MLP neurons of a small language model. Each row is named by its layer, matrix (down: output weights) and neuron, and shows model dimensions 64-127. Each number is 128 + 24 x the weight over its row's rms, rounded and kept within 0 to 255.
After each neuron's rows, "fires before" lists the tokens most often just after its 100 highest values on Wikipedia text that the model never trained on.

L6.down1017 [175 161 160  73 174 123 110 114  85 165 166 114  90  95 143 133 108 141 148 129 132 130 125 168 133 139 143 147 100 111 157 128 127 111  83 153 167 120 166 105 108 133 137 168 127 146 121 113  77 151 109 133 110 117 134  85 159 162 114 134 122  98 193 139]
fires before: " |", ".", "\n", "–", "1"

L4.down127 [112 122 170  71 166 100 101 116 126 134 143 140 171 119 109 156 133 151 126 147 141 130 132 142 116 111 109 129 119 117 104 131 123 142  88 115 115  98 139 139 129 147 164 110 143  92 146  93 114 101 147 155 131 127 157  91 162 140 129 142 101  63 167  86]
fires before: " ", " is", "age", " Shot"

L6.down1472 [139  92 123 119 205  88 157 104 126 129 144 132 149 109 111 129 129 126 169 174 125 161 143  88 144 100 147 107 133 145 141  92 128 129 111 114 126 139 135 151 126 131 109 132 162 116 142 148 103 146  90 153 104 105 120 118 111 121 113 133 116 135 199 109]
fires before: " ", " −"

L7.down760 [123 170 152  94 116 115 157 136 148 120  89 131 122 137 125 122 137 176 106 152 141 119 141 141 130 153 106 198 129 127 112 132 150 136 139 102  95  85 132  84 102 104 118 129 151  98  82 119 222 152 129 127 173 168 123  72 132  93 135 180 109 151 137 136]
fires before: "L", "R", "T", "M", "C", "W"

L7.down1003 [150 149  62 143 130 128 152 107 106 114 110 162 130 112 157 146 155 126 115 141 145 136 121 130 120 114 116 142 106 115  98 105 110 145 150 125 124 132 106 121 117 153 133 113 106 106  74 149 136 119 143 129 104 117 108 161  93 140 115 111 133  60 163 105]
fires before: "0", "5", "1", "8", "7"

L4.down987 [136 128 103  78  78 157 122 159 170 135 107 106 127 163 148 135 113 141 148 132 142 123 137 145 111 128 106 126 152 152 123 145 116 100 119 147 110 139 139 135  81 158 120 165 157 152 149 107  91 165 144 129 165 155 133 105 180 154 111 116  97 153 138 130]
fires before: " "

L4.down198 [156 134 117 126  77 136 151 115 125 112 104 145 139 100 158 147 148 143 145 133 158 131 115 152 147 128 125 153 148 151  98 113  84 124 149 166 127 124 118  84  79 155 135  89 145 142 132 136 132 140 108 118 153 107 126 137 126 183 161 165  92 123 117 178]
fires before: " ", " Labor", " −"

L6.down1670 [ 77 104 105 136 118  84 161 144 124 160 108 101 118 150 118 123  95 116  91 153 136 122 128 121 101 132 137  94 133 103 110  87 134  57 137 106 132 108 104 145  96 116 128 150 104 134 146 154 113  97 127 119  96 129  93 163 133 161  97 118 120 120 143 112]
fires before: "%", "5", "2", "3", " million", "4"

L6.down1425 [152  65  99 123 134  69  94 121 126 124 131 145 127 132 139  99 108 118 136 145 111 150 145 132  87 125 138 124 154 129 150 145 143 120 168 125 122 110 115 116  95 113 118  82 136 145 140  91 124 121 108 185 118  90  71 130 171 130  96  95 133 178 144 135]
fires before: " ", " first", " |\n", " medal", " second", "2"

L4.down1271 [117 104 136 117 119 146 129 125 162 144 125 130 143 129 121  89 122 153 143 143 126 141 127 137  78 115 120 120 106 119 138 131 108 126 117 122 129 141 115 130 135 117 125 198  84 105 159 147 132 125 121 115 171 147 108 131 121 167 106  78 145 154 130 113]
fires before: "1", "2", "4", "6", "8", "5"

L7.down818 [135 178 138 133 160 118 112  99 136  90 117 133 156 134 131 137 131 131 147 115 141 142 161 165 123 153  98 137 111 109 100 135 132 140  86 133 142 155 163 135 177 153 117 123 117 122 136  93 126 141 142 102  98 142 146 114  98 136 103 148 185 105 106  77]
fires before: "1", "0", "5", "2", "L", "8"

L7.down652 [134 108 179 127 136 156 129 149 136  77 132 129 145 109 150 151 120  79 162 143 122 129 136 157 119 112 160  79 120 140 119 160 134 108 104 161 150 124 141 162 130 135 160 155  98 125 180 105 128 115 109 155 186 133 146 105 177 155 174 145 147 144 101 150]
fires before: "-", "2", "3", "=", "7", "8"

L4.down1503 [141 167 113 126 167 177 203 162 143 113  65 140  88 120 141 101 127 156 147 133 160 138 120  93 118 164 104 134 138 125 117 149 137 117 110 139 155 129 129  90  94 105 114 118 123 119 143 143 116 137 140 127 132 125 134 132 143 125 121 144 121 124 144 159]
fires before: "-", "|", " The", "=", "==", "==="

L7.down834 [149 151  43 117 144 131 125 147 103  95 117 111 155 146 151 127 140 117 118 147 160  76  94 151 105  99 155  91  84 129 110 103 112 137 143  99 121 170 147 166  94 148 128 141 108 101 125 136 144 110 138 112 116 128 113 141 148 136  94 131 103 126 129 116]
fires before: " ", "1", "2", "7", "5", "0"

L6.down671 [ 58 121  93 129 134 120  80  64  87 123 124 122 165  99 125 151 105 160 130 134 122 144 130 174 119  96 143 122 118 134 123 121  94 136  97  88 144 113 145 117 119 151 177 123 137 158 125 166 121  93 160 160 111 112 110 103 127 189 132 149 106  88 119 156]
fires before: "0", "1", "2"

L7.down748 [138 119 131 144 142  82 130 106 114  97 150 136 158 132 123 146 109 103 125 118 135 165 127  98 115 117 126 187 110 113 131 139 103 107 157 100 129 170 149 106 149 136 108 122 130  87 103 109 127 140 110 165 169 142 107 136 110 148 132 150 145 144 121 136]
fires before: "2", "1", " ", "4"

L4.down455 [146 165 117 151 136 139 171 158 128 110 121 132 159 139 112 134 122 156 162 142 142 152 133 113  97 176 115 119 103 132 125 137 176 150  97 140 164 125 148  69  90 103 120 111 154 122 114 168 143 165 133 119 125 128 135 133 104 133 103 145 128 154 150 105]
fires before: "-", "|"

L7.down1058 [113 132 139 117 146 122 126 116 128 124 123 176 130 166 171 107 112 117 138 145 164 116 101 109 137 170 152 142 153 104  73 129 147  73 123 121  89 170 127 155  96 125 105 170 143 175 164 121 129  91 119 101 170 195 114 116 121 115  88 150 113 141 111 122]
fires before: "0", "6"

L7.down220 [134 178 101 145 176 119 151  89 166 103 133 107 119 122 150 118 115 147 149 143 171 149 128 160 169 157 128 107 139 154 118 117 110 125  82 134 184 132 146  90  72 125 125 109 139 139 156 120 138 157 115  88 171 114 106 146 153 141 139 122 103 143 179 108]
fires before: " ", " |"

L7.down1728 [118 111  94 115 118 153 102  93 141 131  68 151 152 151 105 109 132 127 132 138 160 147 105 115 144 138 137 107 141 131 127 112  92 121 135 174 102  92 115 137 136 137 128 151 101 118 151 111 147 147 104 128 147  76  97 125 119 158 116 127 135 102 153 142]
fires before: "1", "0", "2"

L7.down1277 [153 119  94 131 129 126 125 118 117 174 157 126 101 105 104 168 132 114 127 132  93 146 149 119 121 133 149 169 108 108 142 138 157  85 179 144 120 136 158 101 118 147 149 127 124 109 104  99 142 140  95 172 110 154  88 133 158 153 184 117 137 145 100 150]
fires before: "|", "0", ".", " |", "-"

L7.down1768 [152  90 141 105 120 133 149  70 121 133 107 175 144 118 135 165 145 108 149 121 151 100 112 123 131 148 125 136 126 127 144 168 125 131 153  97 127 108 110 113 126 105  83 134 142 118 128 141 152 168 131 154 143 121 104 173 144 132 150 105 141 153 105 176]
fires before: " |", "\n", ";", " –", "|"

L6.down1330 [142 102 108 132 142 125 105 136 128 124 149 125 114 131  93 129 128  92 141 154 115 121 157 134 119 105 166  99 144 112 145 129  89  67 129 188 158 176 174 142 164 137 109 148  88 133 122 133 143 124 121 158 103 123 164  86 156 147 178 172 121 117 140 129]
fires before: "0", "8", "9", "5", "1", "2"

L7.down1695 [ 94 103  82 168 135 147  97  82 121  98 116 103 148 116 151 116 158 157 106 168 142 131 122  84 134 105 121 125 123 143 105 108 108 120 148 130  73 127 114 124  97 113 139 110 153 138 113 158 140  86 117 113 153 164 101 141 114 149 111 105 125 114 132 157]
fires before: "1", "2", "3", "4", "5", "9"

L7.down1163 [ 89 155 155 126 158 117 109 141 121 139 199 133 115 125 141 152 110 174 145 145  89 114 116 143 114 144 134 149 101 124 157  96 153 147  89 117 139 149 125 108  89 121 156 135 128 146 144 144 120 102 103 141  85 131 118  97 140 106 135 149 139 100 175 113]
fires before: ".", " |", "\n", "–", "-"

L4.down1016 [122 149 156 128 108 141 140 127 143 119 121 172 180 122 109  90 126 109 161 166 176 148 121  97 113 155 108 175 108 122 124  85 134 129  91 205 136 103  84 129 130 158 135 162 119 121 147 113 126 143 136 113 122 115 161 116 109 149 112  84 126 110 157 139]
fires before: "1", "2", "5", "3"

L7.down908 [159 143 145  87 135 123 158 194 124 144 122 107 129 151 141 150 105  95 106 161 133 139 123 114 114 134 114  99 102 131 122 123 143  90 112 132 114 144 138 140 155 115 112 146 126 111 162 141 101 107 134 177 147 113 137 113 120 165 136 166 103 142 156 142]
fires before: "-", "8", "0", "9", "6", "7"

L7.down404 [139 128  94  70 151 126 139 133 151 140 120 100 137 147 153 164 106 129 134 121 152 147 113 127 137 119 133 133 111 114  85 115  95 128 137 140 134 124 152 112 166 154 140 107 134  90 106 116 120 131 134 142 129 118  81 153 115 121  87 119  94 150 119 134]
fires before: "7", "8", "9", "6", "5", "2"

L7.down47 [104  94 129  79 134 163 106  85 151 155 126 158 120 160 103 110 116 176 142 124 139 114 105 113 105  96 184 112 120 125  95  93 114 121 181 131 125 137 141 116 121 134 121 118 103 123 190 121 147 168 138 153 165 126  89 131 160 160 125 138 102 133 120 186]
fires before: "1", "2", "0", " "

L7.down279 [112  96 150  92 100 102 131 142 131 139 139  97 118 119 139 105 128 127 149 117 141 122 134 150 127 119 153 136 171 116 125 122 154 118 140 134 135 142 106 137 103 126 120 126 141 111 124 136 139 119 112 140 157 126 160 101 136 113 121 153 141 131 125 138]
fires before: "1", "2", "3", "ud", "5"

L7.down1018 [102 154 116 113 121 139 160  83 130 147 100 127  99 101 182 113 131 104 133 125 153 159 131 113 138 162  86 124 148 142  92 175  99 125 130 148 123  86 143 171 109 147 106 123 128 112 180 130 131 140 151 126 121 138 124 159 106 142  99 128  98 101 153 167]
fires before: " "

L6.down657 [139 109 173 137 135 143 125  99 126 148 133  87 120 190 106 118  96 130 135 142 123 119 188 154 124 123 122 146 135  93 140 140 124 129 120 158 139 121 148 117  84 111 119 139 141 137 160 139 118 126 130 134 110 143 159 108 148  91 137 149 103 111 163 104]
fires before: "0", "1", "2", "3", "4"

L4.down9 [103 164 118 137 102 113 133 109 134 131 128 113 107 141 162 110 144 108 112 136 137 121 118  46 104  84 139 140 147 118 128 142 145 134 138 176 117 112 105 141  96 109 121  69 139 118  77 184 133 129 130 135 100 154 153 165 130 113 131 115 111 181 146 142]
fires before: "2", "1", "0", "3", "6", "4"

L7.down1010 [139 152  87 139 128 124 113 105 143  98 122  89 144 140 132 120 121 146 106  79 173 141 144  75 146 121 137 113 123 118 115 151 131 121 132 154 136 147  86 134 105  94 106 115  99 104 145 149 159 161  84 141 162 110 113 168 107 138 117 176 137 120 145 179]
fires before: "1", "2", " |\n", "|", "4"

L7.down963 [ 96 101 136 134 114 113 105 109 162 135 102 145  87 149 135 116 111 107 136 153 166 123 115 115 115 160 180 104 141 132  92 140  82  56 167 119 124 101 127 151 154 123 110 111 122 105 120 104 143 117 139 148 162 113 101 152 119 161  88 149 122 158 107 131]
fires before: "0", "1", "2"

L6.down1106 [126 167 154 151  96 151 130 135 148 123 117 134 103 129 155 118 109 109 143 120 138 158 163 150 153 165 116 133 116 143 117 118  76 114  97 128 130 112 138 138 132 153 158 119 140 130 153  89 118 128 121 122 142 128 136 138 127 154 126 124 114 117 139 150]
fires before: " "

L6.down1698 [167 132  87 149 123  95 113 145 137 112 133 145 122 113 144 139 136 126 124 142 124 143 139 130 128 132 126  98 121  97 145 105 136 110 150 118 132 149  98 126 135 116 127 110 128 119 157 143 142 166  61 154 126 157 100 121 110 125 125 129 143  98 118 152]
fires before: "1", "2", " "

L4.down136 [125 109 119 115 143 105 135  84 126 101 154 125 117 194  91 185 141  97 123 149 126 117  89 153 115 129 153 115 153 141 157 136  91 116 120 133 136 138 103  84 116 152  83 134 141 110  89 149 128 107 103 154 138 109 137 156  99 144 118  83 147 128 127 118]
fires before: " |", "|", "0", "assy", "Gls"